config.toml
head_dim = 32
vocab_size = 4629
rope_theta = 10000.0
attn_scale = 0.177
parallel_block = true
init = "normal"
learning_rate = 0.00422
max_seq_len = 1024
doc_mask = true
train_tokens = 161600000
MLP neurons of a small language model. Each row is named by its layer, matrix (gate and up: input weights; down: output weights) and neuron, and shows model dimensions 0-95. Each number is 200 + 40 x the weight over its row's rms, rounded and kept within 0 to 999. A neuron's up and down rows have the sign that makes its largest values positive.
After each neuron's rows, "fires after" lists the tokens most often just before its 100 highest values on Wikipedia text that the model never trained on.

L9.gate246,168,235,194,191,83,258,155,192,194,253,154,175,198,182,179,216,136,216,267,280,206,211,226,263,208,223,177,152,142,217,170,264,166,211,217,211,146,191,180,232,161,217,172,170,215,221,256,186,213,253,198,230,248,144,113,103,221,207,237,185,152,254,243,150,183,245,211,194,185,123,223,216,263,235,150,196,213,321,206,212,180,90,182,183,225,206,129,221,215,143,221,196,232,182,215,267
L9.up246,296,125,158,192,258,140,203,198,186,161,222,204,248,182,155,184,232,181,160,303,146,143,284,204,183,249,186,180,162,154,204,235,243,192,213,235,224,167,172,186,172,207,186,223,183,157,214,215,192,181,257,212,182,210,117,256,136,146,209,274,179,265,155,149,230,147,235,214,233,207,215,203,227,240,213,169,221,220,279,218,215,211,139,190,241,241,187,196,191,197,167,200,208,243,198,226
L9.down246,186,259,211,153,167,68,226,184,201,212,143,193,170,181,212,254,255,232,242,205,227,202,239,196,183,223,212,182,277,238,218,165,161,203,201,258,170,169,176,185,186,179,244,162,273,273,189,221,171,240,256,182,230,252,187,259,245,198,213,255,243,172,247,166,229,258,185,253,177,264,271,123,139,276,182,216,197,178,198,220,205,178,203,202,136,175,208,261,204,196,201,156,244,183,180,174
fires after: " the", " his", " a", "The", "'s", " and"

L6.gate406,176,193,166,200,256,114,234,210,175,173,222,157,197,188,213,275,217,203,153,225,267,148,175,257,192,227,147,243,194,238,183,167,189,188,224,196,228,144,214,137,175,252,254,206,168,223,214,184,196,169,166,311,193,120,202,163,117,151,165,215,210,227,224,252,239,242,256,227,141,203,203,214,207,174,219,246,110,250,220,153,225,174,200,139,179,118,262,197,203,193,155,164,139,146,197,194
L6.up406,146,212,180,212,249,159,181,212,233,212,133,200,163,144,169,155,175,232,209,139,177,169,188,218,161,222,197,194,207,257,164,233,277,238,187,183,156,243,188,159,211,188,252,181,144,220,165,201,212,166,260,157,118,204,242,255,240,212,218,116,235,261,209,162,228,309,205,204,88,146,255,267,185,205,219,195,165,249,124,161,200,199,227,226,198,181,219,240,180,151,197,223,224,251,133,197
L6.down406,272,195,157,196,208,203,190,231,179,231,191,236,223,263,227,251,172,164,160,191,201,156,236,145,222,228,181,118,214,255,214,228,243,225,174,177,160,220,207,164,177,131,188,197,183,244,208,224,236,206,217,249,212,232,210,207,200,231,202,156,239,289,278,250,242,253,155,136,110,194,235,204,220,218,202,184,245,155,172,178,178,186,206,180,186,231,238,215,220,157,197,216,161,208,264,187
fires after: "\n", "}", "_{", "ar", "|"

L8.gate91,218,227,206,167,265,156,199,176,152,297,192,209,146,201,198,168,239,102,107,289,258,150,169,221,230,250,189,222,228,245,237,215,143,164,221,209,165,208,168,199,213,221,194,234,168,189,228,257,201,197,163,220,189,239,203,204,215,98,243,234,194,202,130,286,165,197,202,205,218,133,219,182,222,267,137,253,142,256,244,172,286,178,136,268,218,182,117,185,150,194,218,220,208,228,200,212
L8.up91,179,171,129,225,221,180,224,218,173,194,204,194,254,231,170,197,165,235,135,245,248,102,206,302,241,197,212,194,186,183,184,240,198,193,173,216,234,209,206,200,247,189,283,219,96,236,214,261,253,188,166,258,145,142,231,211,188,249,140,186,140,171,207,191,143,176,196,153,189,216,210,247,192,215,95,250,222,196,229,146,232,283,174,221,189,199,175,216,176,190,304,131,257,210,159,209
L8.down91,197,115,178,198,191,185,167,220,188,282,240,216,161,247,189,175,227,181,263,203,205,190,311,252,198,168,169,183,218,200,207,213,152,192,142,216,233,252,232,179,207,178,233,219,226,180,190,195,142,210,219,280,194,256,207,127,236,258,194,154,211,173,119,288,183,183,211,181,200,239,203,232,218,237,110,144,237,187,281,168,194,209,195,258,141,248,196,264,221,211,272,241,205,226,213,181
fires after: "\n", "-", "0"

L7.gate102,219,187,177,216,222,185,239,174,215,153,152,168,206,196,202,216,163,154,303,186,219,177,205,151,252,169,197,140,211,154,180,237,121,235,195,193,225,141,239,150,243,267,168,226,169,272,243,223,157,247,224,196,276,199,80,197,225,211,231,237,147,221,200,195,208,252,202,206,225,148,238,227,243,254,216,176,232,227,157,176,126,206,248,153,206,229,207,188,212,207,198,130,166,222,247,191
L7.up102,176,242,189,246,202,274,214,168,191,236,193,174,265,142,154,171,230,147,151,209,213,148,205,228,186,149,184,178,195,112,117,229,210,185,217,142,172,205,234,208,202,169,224,132,217,203,187,240,202,253,177,216,151,200,186,224,202,183,194,290,174,197,182,208,207,250,263,220,201,235,199,185,198,105,303,179,189,160,171,291,223,209,123,123,212,225,204,222,240,136,239,133,162,176,204,95
L7.down102,228,192,221,150,223,251,205,206,233,215,140,186,233,197,296,198,141,262,214,153,220,219,284,139,229,293,224,194,193,217,163,137,141,229,119,216,264,235,98,208,200,239,190,198,282,203,225,175,203,226,210,180,201,207,289,267,240,268,203,234,221,230,186,186,191,243,241,232,132,221,239,164,237,167,207,232,197,202,264,182,164,189,165,210,175,217,157,246,252,230,198,240,236,173,179,182
fires after: "\n", ",", " ="

L8.gate34,171,155,167,179,141,73,222,222,195,147,138,168,308,139,209,250,190,207,229,127,245,196,215,192,256,291,194,188,124,190,190,199,182,188,212,230,258,232,236,172,113,193,184,209,202,163,162,224,207,194,146,235,178,198,178,154,105,208,208,272,162,268,154,324,140,229,203,243,177,188,287,152,152,167,193,193,156,269,211,181,255,176,148,131,200,188,187,233,187,222,191,159,140,211,209,207
L8.up34,174,197,211,201,217,238,226,171,140,200,142,226,186,253,203,205,293,196,251,192,219,236,194,155,239,101,182,190,186,223,275,202,185,122,156,225,276,209,248,158,150,193,189,156,179,232,187,169,150,239,226,214,136,152,258,199,163,216,161,187,192,276,206,183,230,170,147,199,119,319,202,204,161,232,230,224,143,143,212,252,208,178,219,222,216,216,191,186,200,209,255,190,198,205,168,194
L8.down34,256,183,135,183,202,307,220,154,187,228,164,112,256,231,181,185,148,189,250,214,139,222,222,188,223,118,193,174,136,299,212,194,185,134,243,241,213,165,291,142,229,186,203,136,195,175,181,211,259,185,151,154,254,183,150,285,160,126,218,140,190,206,327,209,211,284,182,226,177,202,214,239,257,179,235,188,162,234,176,267,170,143,189,252,197,190,215,170,125,220,164,238,199,201,221,166
fires after: "\n"

L6.gate329,190,202,200,167,262,219,198,213,226,131,168,258,257,181,201,208,187,144,188,240,228,209,199,184,275,167,128,147,251,253,156,198,136,136,168,187,262,180,233,213,172,204,159,192,193,249,248,232,199,252,170,215,237,199,216,248,175,245,218,161,179,185,152,248,106,204,103,276,269,259,193,174,217,117,224,124,231,201,193,122,221,196,128,207,235,256,160,178,159,203,182,253,135,193,156,218
L6.up329,190,205,158,202,207,163,97,165,221,177,121,247,193,251,163,198,193,178,252,165,153,166,187,216,231,159,235,249,154,267,145,185,179,252,199,148,194,196,219,162,262,211,219,280,243,200,189,209,134,190,170,197,193,166,173,166,135,189,151,210,219,210,201,318,207,248,217,241,192,219,151,211,241,197,195,234,225,231,162,152,229,223,152,285,167,242,217,255,168,153,201,239,210,181,189,220
L6.down329,236,143,217,191,193,176,195,185,216,184,232,281,209,79,189,219,261,203,253,170,182,120,210,181,214,139,233,178,189,240,239,195,218,227,115,175,171,177,161,225,187,250,215,196,223,158,217,191,194,231,149,172,229,230,175,227,272,267,256,232,231,206,147,225,236,185,202,202,146,223,151,173,237,199,170,180,199,223,178,152,225,171,215,224,240,170,201,177,162,134,305,246,209,176,133,246
fires after: "\n", "ia", "-"

L12.gate98,157,221,135,229,188,250,223,191,169,290,168,262,258,197,193,250,140,173,246,269,219,209,163,175,249,147,112,198,211,157,199,245,189,173,241,165,194,208,134,177,246,198,199,114,217,187,148,239,228,198,234,225,237,222,147,239,194,181,143,220,155,156,212,202,251,216,190,242,219,211,208,167,239,203,171,154,257,190,267,249,141,238,218,188,230,177,206,206,233,217,126,135,159,303,216,245
L12.up98,214,189,220,146,194,215,172,195,203,208,194,202,190,186,196,260,162,194,240,216,223,201,156,174,185,147,223,168,171,191,208,282,93,223,214,149,158,221,228,198,196,215,279,196,121,141,217,222,176,246,282,236,181,154,129,225,217,161,170,190,233,123,223,145,218,181,231,174,166,280,162,245,186,177,225,262,235,130,166,193,162,222,217,183,224,224,245,241,222,194,201,258,156,215,171,188
L12.down98,184,206,216,222,204,195,202,245,264,163,173,279,179,219,276,185,149,196,199,224,176,215,171,210,159,146,214,209,211,125,184,214,261,201,213,127,119,207,196,246,112,186,174,173,211,236,156,234,215,186,208,196,219,219,206,176,135,210,259,254,178,248,118,196,196,185,204,278,259,201,194,209,229,173,220,179,229,284,226,160,272,182,194,213,192,241,228,195,154,267,184,228,107,171,233,224
fires after: ".", " (", ":", " ft", " |", "rew"

L9.gate67,261,113,250,200,142,292,231,243,161,221,215,153,261,155,87,191,216,205,321,165,226,203,159,253,186,126,168,208,149,192,219,265,181,154,155,180,181,187,201,230,226,288,233,249,170,271,232,141,146,178,165,180,173,172,176,206,152,158,232,207,170,229,179,211,209,207,255,219,273,160,207,172,216,167,99,247,201,109,260,244,205,233,202,212,153,213,208,217,228,140,144,215,178,172,212,218
L9.up67,193,181,167,147,223,148,265,157,194,182,251,214,112,179,227,166,213,191,173,193,243,204,289,206,136,225,155,245,200,232,169,163,126,154,194,302,176,206,164,225,249,210,122,299,219,250,216,175,107,197,178,138,157,245,139,201,245,185,205,253,232,271,207,257,254,199,227,166,224,262,260,176,222,239,211,139,237,273,185,230,193,186,182,283,185,251,154,230,171,151,192,244,261,223,214,253
L9.down67,145,156,235,155,237,196,209,178,219,139,230,212,226,186,200,226,158,125,116,187,177,204,208,171,190,277,157,180,257,304,219,213,213,199,246,241,249,226,179,150,182,137,225,158,166,180,194,159,163,125,167,191,186,233,194,178,196,210,233,175,215,196,293,226,188,204,225,236,121,228,155,231,255,163,202,156,184,266,135,156,187,209,106,210,148,212,204,205,193,218,191,202,232,185,246,220
fires after: " the", " The", "M", " its", " his"

L9.gate244,185,173,224,219,167,221,175,225,209,183,181,194,145,209,203,255,279,192,166,171,263,239,249,220,186,141,198,182,228,241,179,292,245,193,192,230,192,178,198,212,131,263,161,243,221,168,184,181,219,204,134,217,273,293,116,100,246,189,162,156,222,199,147,193,310,225,145,248,231,123,176,222,187,274,114,233,207,162,224,188,179,195,203,163,213,224,205,224,217,279,199,170,180,233,167,197
L9.up244,186,177,241,262,194,173,96,179,207,188,251,223,202,291,211,178,202,196,259,229,244,265,244,222,175,109,222,205,218,249,165,157,275,208,183,226,138,179,125,174,120,220,236,240,168,227,254,195,221,165,184,179,196,204,150,151,213,169,167,166,235,199,152,178,264,151,109,249,192,84,241,218,180,224,169,202,174,96,169,136,130,227,173,203,206,262,236,174,140,199,239,258,239,246,159,158
L9.down244,178,194,289,199,174,156,220,246,173,213,204,165,183,270,205,233,125,226,189,223,293,192,165,143,111,194,249,220,141,183,222,173,237,164,186,227,175,262,244,185,249,142,254,185,248,214,226,218,190,222,200,195,170,203,147,284,218,228,195,212,192,158,258,161,216,216,162,179,200,148,141,183,160,171,230,234,179,215,194,109,189,239,148,142,191,246,159,162,241,196,198,201,228,210,217,229
fires after: " to", " was", " were", " be", " b"

L3.gate405,211,270,105,272,154,187,233,242,175,214,219,196,130,181,226,258,143,235,191,237,132,192,238,217,280,277,196,232,214,220,224,210,256,219,223,254,224,234,156,279,265,197,202,221,243,173,208,195,159,174,217,166,216,201,195,212,150,178,148,220,220,207,220,187,83,227,167,158,257,184,240,172,183,228,232,200,212,114,183,245,229,97,194,147,203,207,233,189,205,178,130,184,186,173,214,273
L3.up405,239,215,152,184,210,237,168,150,190,184,177,183,166,162,230,234,279,231,181,117,308,253,169,165,153,257,202,94,158,206,208,183,148,248,235,123,231,222,186,200,254,127,134,203,255,188,227,240,216,161,200,204,211,231,223,156,173,175,264,142,200,159,210,142,127,187,180,204,235,256,172,209,194,258,184,228,170,188,153,172,217,210,195,170,278,157,268,201,173,227,181,212,182,93,186,216
L3.down405,253,232,195,182,134,162,204,222,158,140,173,259,180,176,220,221,206,263,212,117,156,144,238,154,183,249,183,224,174,223,192,164,190,217,178,196,149,269,232,307,291,255,242,173,230,140,170,172,172,176,217,194,194,156,224,247,140,207,185,133,181,159,234,151,131,202,153,180,187,246,255,224,223,320,208,234,232,177,223,244,200,192,177,191,156,232,220,193,235,175,161,200,188,91,193,231
fires after: ",", ".", " that", " where", " and", " when"

L9.gate510,184,155,183,202,156,180,273,162,226,238,208,201,242,186,169,250,186,198,229,210,207,179,190,195,273,148,159,199,241,193,212,240,127,158,315,179,217,201,149,192,254,240,173,259,235,266,204,243,126,179,181,199,162,122,219,146,196,211,202,208,204,196,105,182,191,254,256,242,170,195,290,223,220,214,129,173,214,172,198,166,139,202,214,188,236,200,137,160,170,121,140,154,225,196,218,144
L9.up510,213,236,224,189,202,162,159,269,203,186,247,235,238,148,220,165,230,221,234,212,227,152,199,229,199,195,176,248,202,121,179,186,134,246,228,185,148,222,217,168,233,174,206,216,224,160,193,328,230,250,204,230,194,180,213,180,242,218,174,212,230,238,211,145,211,245,232,229,122,189,248,170,210,239,201,245,165,274,214,160,205,159,221,161,228,246,216,149,241,221,233,246,140,249,211,175
L9.down510,181,139,171,213,216,202,186,211,152,139,193,186,269,194,191,230,221,174,191,134,227,208,196,222,189,271,190,188,211,183,168,189,205,226,192,271,214,219,189,194,182,166,250,185,263,127,196,227,175,200,227,213,248,239,227,193,238,268,165,256,175,225,162,122,195,247,252,190,168,238,222,197,188,228,144,280,228,238,264,127,216,227,213,230,147,281,191,162,176,111,165,203,139,182,247,174
fires after: " (", " a", "==", " the", "\n", " \""

L9.gate468,127,234,171,199,264,154,210,253,178,220,197,218,230,144,230,249,191,226,269,137,218,201,229,196,270,216,227,190,141,224,206,211,218,196,244,175,144,216,114,215,262,246,125,229,215,203,239,185,185,237,174,256,294,172,168,139,276,135,189,200,137,179,216,190,208,215,281,208,205,181,202,177,215,214,206,216,182,226,243,279,241,185,164,207,235,210,171,201,170,229,215,240,133,246,228,185
L9.up468,215,229,147,190,185,150,192,155,192,152,221,167,181,156,196,232,270,236,118,250,195,193,164,157,238,207,185,165,270,236,203,230,221,209,196,229,225,176,243,191,138,271,158,179,118,139,164,247,157,204,179,221,177,171,246,248,233,136,189,192,196,202,219,170,161,210,195,235,191,279,256,124,203,192,232,224,141,124,173,179,156,204,150,196,128,262,226,175,299,167,158,101,213,170,192,177
L9.down468,134,222,167,202,147,226,160,186,164,214,228,222,219,209,167,132,187,252,179,207,289,223,193,176,217,190,225,188,212,227,223,225,193,157,191,228,188,251,172,127,181,138,201,212,249,161,212,240,168,250,184,212,301,155,267,103,220,240,262,180,278,219,152,208,230,150,256,223,173,229,291,217,167,189,162,207,261,159,186,170,172,157,217,227,193,166,141,265,195,200,251,233,148,247,182,203
fires after: "\n", " (", " \"", "===", "-", " B"

L12.gate126,211,225,161,192,180,265,220,204,208,235,199,212,229,262,211,263,152,170,257,220,208,188,186,180,177,255,149,142,206,173,209,214,203,193,161,211,186,209,176,133,215,234,292,217,176,303,198,179,128,217,228,189,262,164,261,139,158,165,199,183,162,218,221,156,157,261,178,277,183,178,234,99,232,194,208,221,183,158,149,145,213,209,186,205,198,244,201,233,222,214,231,220,171,163,190,211
L12.up126,219,208,258,235,223,205,133,186,217,181,213,155,218,182,252,202,193,125,208,184,233,222,231,161,162,151,219,268,230,165,215,184,165,214,209,205,114,172,140,155,174,203,201,179,226,205,274,264,224,187,241,232,157,244,111,181,244,216,199,252,153,213,169,178,174,219,259,192,181,222,220,125,181,194,154,229,264,247,211,194,247,209,262,251,247,174,216,157,188,138,170,177,178,160,224,219
L12.down126,109,175,200,203,202,236,296,158,211,183,183,217,243,263,258,256,216,232,176,201,171,269,169,282,221,222,58,193,173,172,205,175,186,220,228,201,194,145,213,173,242,290,169,159,247,162,248,164,160,180,238,132,251,187,175,203,230,240,157,194,180,199,144,116,151,126,225,237,167,232,157,252,177,267,246,169,183,233,193,205,160,186,207,225,146,245,221,203,119,234,147,245,204,220,147,207
fires after: " (", " to", " in", ",", "–"

L12.gate135,129,208,152,200,153,256,167,201,149,268,232,248,239,228,172,221,226,225,193,174,253,235,183,285,153,235,118,181,227,237,199,191,128,126,173,179,186,197,173,256,219,166,182,208,312,234,236,192,221,80,267,212,263,206,209,188,199,147,202,199,178,217,201,195,150,258,254,232,180,186,215,114,233,161,150,120,259,192,181,238,192,221,161,179,246,160,155,154,169,206,180,170,178,230,230,191
L12.up135,184,195,172,213,197,187,149,208,219,164,204,245,226,215,219,243,124,198,173,218,275,228,246,211,195,188,225,200,302,231,207,203,192,203,139,176,207,202,216,254,137,209,217,178,231,172,197,195,233,173,198,209,164,210,190,222,175,247,198,176,222,198,189,163,260,164,172,213,285,122,205,208,145,223,227,205,164,220,248,230,129,227,246,182,176,149,238,244,234,128,248,202,160,157,169,195
L12.down135,143,148,136,198,232,302,83,245,174,219,186,223,191,232,205,188,148,189,200,209,136,234,219,210,233,209,259,188,223,115,193,213,241,205,175,241,219,224,226,160,255,114,169,185,228,263,217,204,217,168,200,222,214,156,239,206,247,235,224,217,215,162,210,211,191,281,198,217,164,175,277,228,171,237,257,263,226,209,214,176,135,199,183,146,240,129,199,263,184,214,219,214,150,169,145,184
fires after: ".", " \"", "\n"

L8.gate355,163,204,132,174,276,203,211,157,136,180,296,153,238,211,251,252,245,240,191,281,212,168,160,186,232,221,204,251,212,156,163,161,208,163,192,226,223,217,204,204,198,199,144,219,206,205,234,214,192,146,175,175,200,183,167,209,170,191,239,253,198,126,237,243,245,191,240,251,179,337,172,80,286,221,268,161,128,299,217,243,203,205,226,194,229,187,186,198,211,128,237,187,187,200,167,176
L8.up355,165,215,238,203,223,281,125,245,176,259,181,218,174,283,210,161,167,207,177,285,164,251,285,189,184,133,201,199,179,131,169,153,169,217,225,155,148,219,160,202,196,265,173,167,143,205,242,195,237,179,234,221,223,229,221,208,85,179,205,173,180,200,245,193,257,213,137,187,205,166,129,173,212,291,266,250,159,228,215,244,164,198,154,242,126,200,233,162,223,106,187,200,179,239,215,204
L8.down355,245,165,249,149,248,193,176,172,218,179,152,217,189,210,183,121,236,178,188,226,150,189,174,213,206,154,174,167,175,234,205,130,173,139,194,85,272,217,219,250,140,270,201,234,249,275,197,222,253,203,186,232,199,212,256,238,184,298,144,199,226,158,279,210,170,132,183,290,171,168,251,182,197,222,162,202,223,163,120,158,210,148,189,197,166,164,197,169,248,228,224,178,207,119,226,268
fires after: "-", " E", " ph", " B", " S", " d"

L9.gate336,145,204,263,256,190,212,283,183,202,198,246,238,217,163,275,272,214,204,131,194,191,251,252,180,215,254,211,174,230,240,201,206,182,201,183,223,137,224,139,222,176,237,287,165,190,141,199,180,193,177,243,204,182,149,236,187,204,160,220,251,142,166,186,253,242,207,240,191,206,227,191,188,163,193,168,207,151,110,241,193,241,161,140,219,240,196,198,186,256,230,188,207,212,256,117,196
L9.up336,165,162,166,154,199,218,193,179,221,152,189,220,255,169,219,145,222,248,256,221,223,227,233,150,164,129,173,260,209,187,209,213,275,212,174,228,205,175,181,176,193,88,235,168,206,137,143,214,239,246,203,173,236,166,172,172,184,169,165,199,214,230,250,197,174,248,196,257,209,96,220,193,202,171,198,219,185,190,183,216,208,135,113,222,232,190,232,259,204,205,113,212,243,194,195,224
L9.down336,143,190,203,208,203,184,134,402,192,211,145,226,200,165,239,149,202,168,180,213,249,228,199,122,184,191,224,233,190,212,271,199,196,176,172,220,185,181,254,180,174,173,235,181,195,190,180,240,212,214,235,266,293,214,140,216,162,218,204,198,221,143,195,224,262,204,149,226,165,166,235,202,193,152,256,271,173,163,225,182,239,181,222,185,195,237,228,263,220,214,202,214,168,207,240,236
fires after: "-", " a", " (", "′", " high"

L3.gate62,209,192,198,167,133,163,206,230,159,169,220,215,249,184,122,230,228,176,193,91,272,174,186,258,252,198,155,195,177,228,184,210,201,168,251,190,228,183,161,184,209,196,213,243,194,227,121,217,201,244,144,190,168,147,164,221,215,188,237,170,157,219,216,216,235,185,138,161,197,228,251,142,205,229,195,134,192,217,219,195,176,143,239,108,183,231,210,241,264,183,165,190,225,240,210,129
L3.up62,241,234,243,144,186,190,230,229,156,211,230,202,202,183,181,244,222,182,234,235,176,238,132,206,170,142,191,243,253,213,237,110,112,226,167,60,160,220,159,236,210,227,179,156,259,201,173,168,200,236,184,225,171,212,196,191,248,269,160,205,220,254,246,234,248,200,232,189,225,265,150,168,248,254,155,234,171,133,232,204,207,273,188,203,274,288,104,194,181,140,203,190,193,193,187,197
L3.down62,248,212,155,172,250,216,235,247,188,215,233,201,227,270,178,203,187,273,198,221,175,204,156,211,232,218,147,238,199,238,251,181,196,219,195,168,98,169,194,243,195,288,211,143,203,137,160,226,239,236,165,141,269,199,242,222,241,160,173,262,157,122,172,151,232,176,223,192,171,170,165,210,265,260,208,152,218,223,175,183,202,264,251,243,245,202,155,137,135,213,198,231,204,144,186,175
fires after: ".", " and", " |"

L9.gate86,198,230,194,243,160,207,199,233,163,208,200,239,231,184,163,171,191,219,269,229,174,146,97,190,148,220,168,244,201,255,196,204,155,199,240,226,222,187,272,215,191,255,171,167,210,236,253,192,108,246,155,172,222,216,260,226,240,213,186,257,251,240,219,168,217,213,227,234,293,131,162,217,152,169,196,168,147,166,118,143,217,185,172,277,199,257,162,207,226,112,262,242,207,197,255,251
L9.up86,152,186,270,209,197,174,216,209,199,163,161,179,285,71,120,159,201,198,196,170,201,169,239,170,198,152,208,228,254,232,223,141,161,160,173,148,221,205,210,188,242,224,211,270,207,199,295,155,207,226,198,153,245,233,226,228,226,191,157,216,216,237,223,196,252,200,223,223,217,163,232,202,174,160,137,201,213,171,226,143,199,220,109,232,215,238,165,193,249,123,125,183,212,220,190,194
L9.down86,308,199,217,222,229,261,160,207,250,126,199,206,192,224,271,208,168,231,188,228,127,138,215,212,180,227,255,141,101,195,294,251,236,257,171,225,203,169,165,158,150,197,161,197,190,173,113,214,176,248,199,213,207,240,197,162,157,240,220,137,191,160,264,164,158,227,207,201,174,134,283,253,196,211,185,178,146,194,204,176,245,174,157,237,220,173,247,192,200,204,263,184,206,192,224,141
fires after: " the", " an", " The", "M", "alt"

L5.gate189,189,222,193,180,112,171,226,282,215,179,160,257,175,164,115,289,147,224,204,198,206,145,217,190,224,221,247,184,257,221,132,158,146,196,168,197,273,235,192,148,245,208,202,174,211,207,197,162,213,272,190,180,237,210,125,194,138,187,219,235,161,240,137,180,121,236,210,226,246,160,189,129,191,193,229,242,190,208,199,181,292,141,249,236,169,210,176,199,213,174,283,175,205,162,229,248
L5.up189,167,195,161,271,191,239,155,228,181,226,165,198,227,187,169,137,185,273,169,136,167,179,242,204,126,225,220,194,197,192,209,136,185,199,167,144,184,213,135,170,247,169,158,235,211,162,205,181,151,149,151,264,226,188,284,258,211,223,200,171,187,218,253,247,158,183,210,126,206,209,225,189,274,144,188,211,98,184,254,227,207,206,186,147,196,162,243,216,276,161,151,206,185,216,174,162
L5.down189,215,186,182,234,157,210,261,159,241,224,197,224,180,182,220,271,170,171,183,185,149,291,155,234,209,242,169,183,191,159,185,203,217,196,213,229,208,286,241,137,183,181,188,170,227,100,228,187,128,281,203,252,192,226,311,263,154,219,179,244,216,242,239,249,255,195,224,223,219,177,193,230,210,244,212,204,227,243,191,229,193,181,84,209,177,198,202,202,134,187,184,203,212,124,226,209
fires after: ",", " where", " –"

L7.gate439,198,282,193,198,246,171,223,260,166,167,176,271,171,171,115,162,176,192,203,279,273,196,241,267,167,191,164,206,240,181,253,198,194,228,242,145,200,249,247,189,117,256,170,193,212,124,230,207,192,134,245,246,178,184,195,156,227,180,283,256,141,240,212,167,120,218,177,247,206,225,203,147,196,230,200,236,190,186,239,145,161,174,143,164,258,232,123,254,177,180,225,206,115,128,272,156
L7.up439,190,180,252,241,226,166,246,212,200,232,233,233,187,188,202,294,176,212,188,248,269,219,287,179,227,292,193,191,233,192,237,204,214,234,195,164,184,221,180,244,160,180,195,273,143,110,293,237,218,138,196,163,143,149,223,147,233,225,191,207,244,167,142,276,253,218,141,240,223,184,200,149,256,188,196,286,206,176,232,248,167,242,174,234,167,230,255,165,198,177,291,230,154,185,90,160
L7.down439,233,185,167,238,194,193,209,236,242,241,278,225,159,167,243,249,203,244,193,189,198,149,206,201,220,189,186,214,195,134,203,145,217,218,170,192,236,204,167,206,228,235,207,211,206,153,195,270,169,184,132,221,243,127,266,253,228,205,316,168,155,217,86,212,219,135,185,260,200,171,221,192,166,184,222,189,209,166,176,207,194,228,196,214,227,187,220,188,176,217,237,162,229,218,94,219
fires after: "\n"

L7.gate223,218,116,207,236,215,163,297,174,149,176,208,261,208,157,209,193,189,167,200,242,171,149,209,192,208,226,108,193,187,158,206,185,187,294,199,176,183,259,194,205,202,231,284,191,213,211,225,137,189,163,156,221,177,223,211,238,206,159,195,198,166,172,160,234,197,261,219,255,204,179,211,139,135,108,196,217,173,141,239,171,209,164,171,117,186,152,178,236,176,204,223,175,281,190,167,203
L7.up223,237,213,196,150,204,168,241,206,151,254,176,224,249,243,192,203,226,181,184,315,229,291,203,252,176,266,200,233,153,173,188,252,163,265,200,140,191,228,168,264,220,233,208,163,191,185,250,88,198,202,207,147,185,232,233,232,194,213,237,133,229,205,185,183,174,209,149,191,183,284,222,231,298,144,173,223,152,207,172,205,232,251,236,164,201,310,208,236,293,158,189,256,226,180,239,212
L7.down223,233,216,255,193,169,182,204,164,135,291,207,161,198,270,173,273,190,202,173,198,232,199,182,249,186,201,202,140,158,249,159,148,194,204,200,178,187,134,238,196,225,150,220,183,187,222,226,195,243,278,289,215,210,251,186,212,221,228,233,137,156,242,184,200,251,141,179,169,198,216,260,170,210,194,196,196,190,197,121,158,212,200,189,234,247,222,216,160,167,238,194,205,185,139,185,237
fires after: "\n", " |"

L9.gate226,229,148,212,128,187,200,196,225,211,180,172,242,76,175,197,234,181,199,228,219,249,127,294,265,198,193,192,100,162,258,194,144,198,187,242,159,187,249,221,300,190,224,203,244,173,239,186,280,170,239,154,233,198,226,168,273,183,208,240,155,231,148,199,153,197,103,233,179,206,184,255,122,230,218,173,182,210,271,207,195,160,231,238,210,187,185,203,215,157,209,209,179,198,170,234,192
L9.up226,207,191,179,202,208,226,266,207,124,145,253,214,250,192,184,192,158,169,207,244,216,202,239,204,130,196,161,150,137,179,172,240,189,258,232,172,184,214,195,158,282,159,173,213,245,241,194,197,195,253,277,175,123,68,174,242,157,218,230,255,178,227,223,274,194,218,177,102,198,201,162,220,196,212,109,157,236,152,248,165,184,202,230,208,127,216,202,273,247,168,211,147,215,152,221,226
L9.down226,271,169,202,262,184,175,149,198,192,264,224,226,143,204,183,203,152,218,262,158,193,235,208,196,117,222,181,203,164,192,157,238,169,233,184,219,166,216,181,218,109,252,259,181,197,242,230,146,207,167,198,188,269,208,135,239,209,232,236,145,245,192,240,207,180,211,246,181,169,233,148,175,220,266,239,187,234,202,134,164,258,184,162,201,138,215,215,140,221,199,136,153,165,168,172,221
fires after: " the", " The", "The"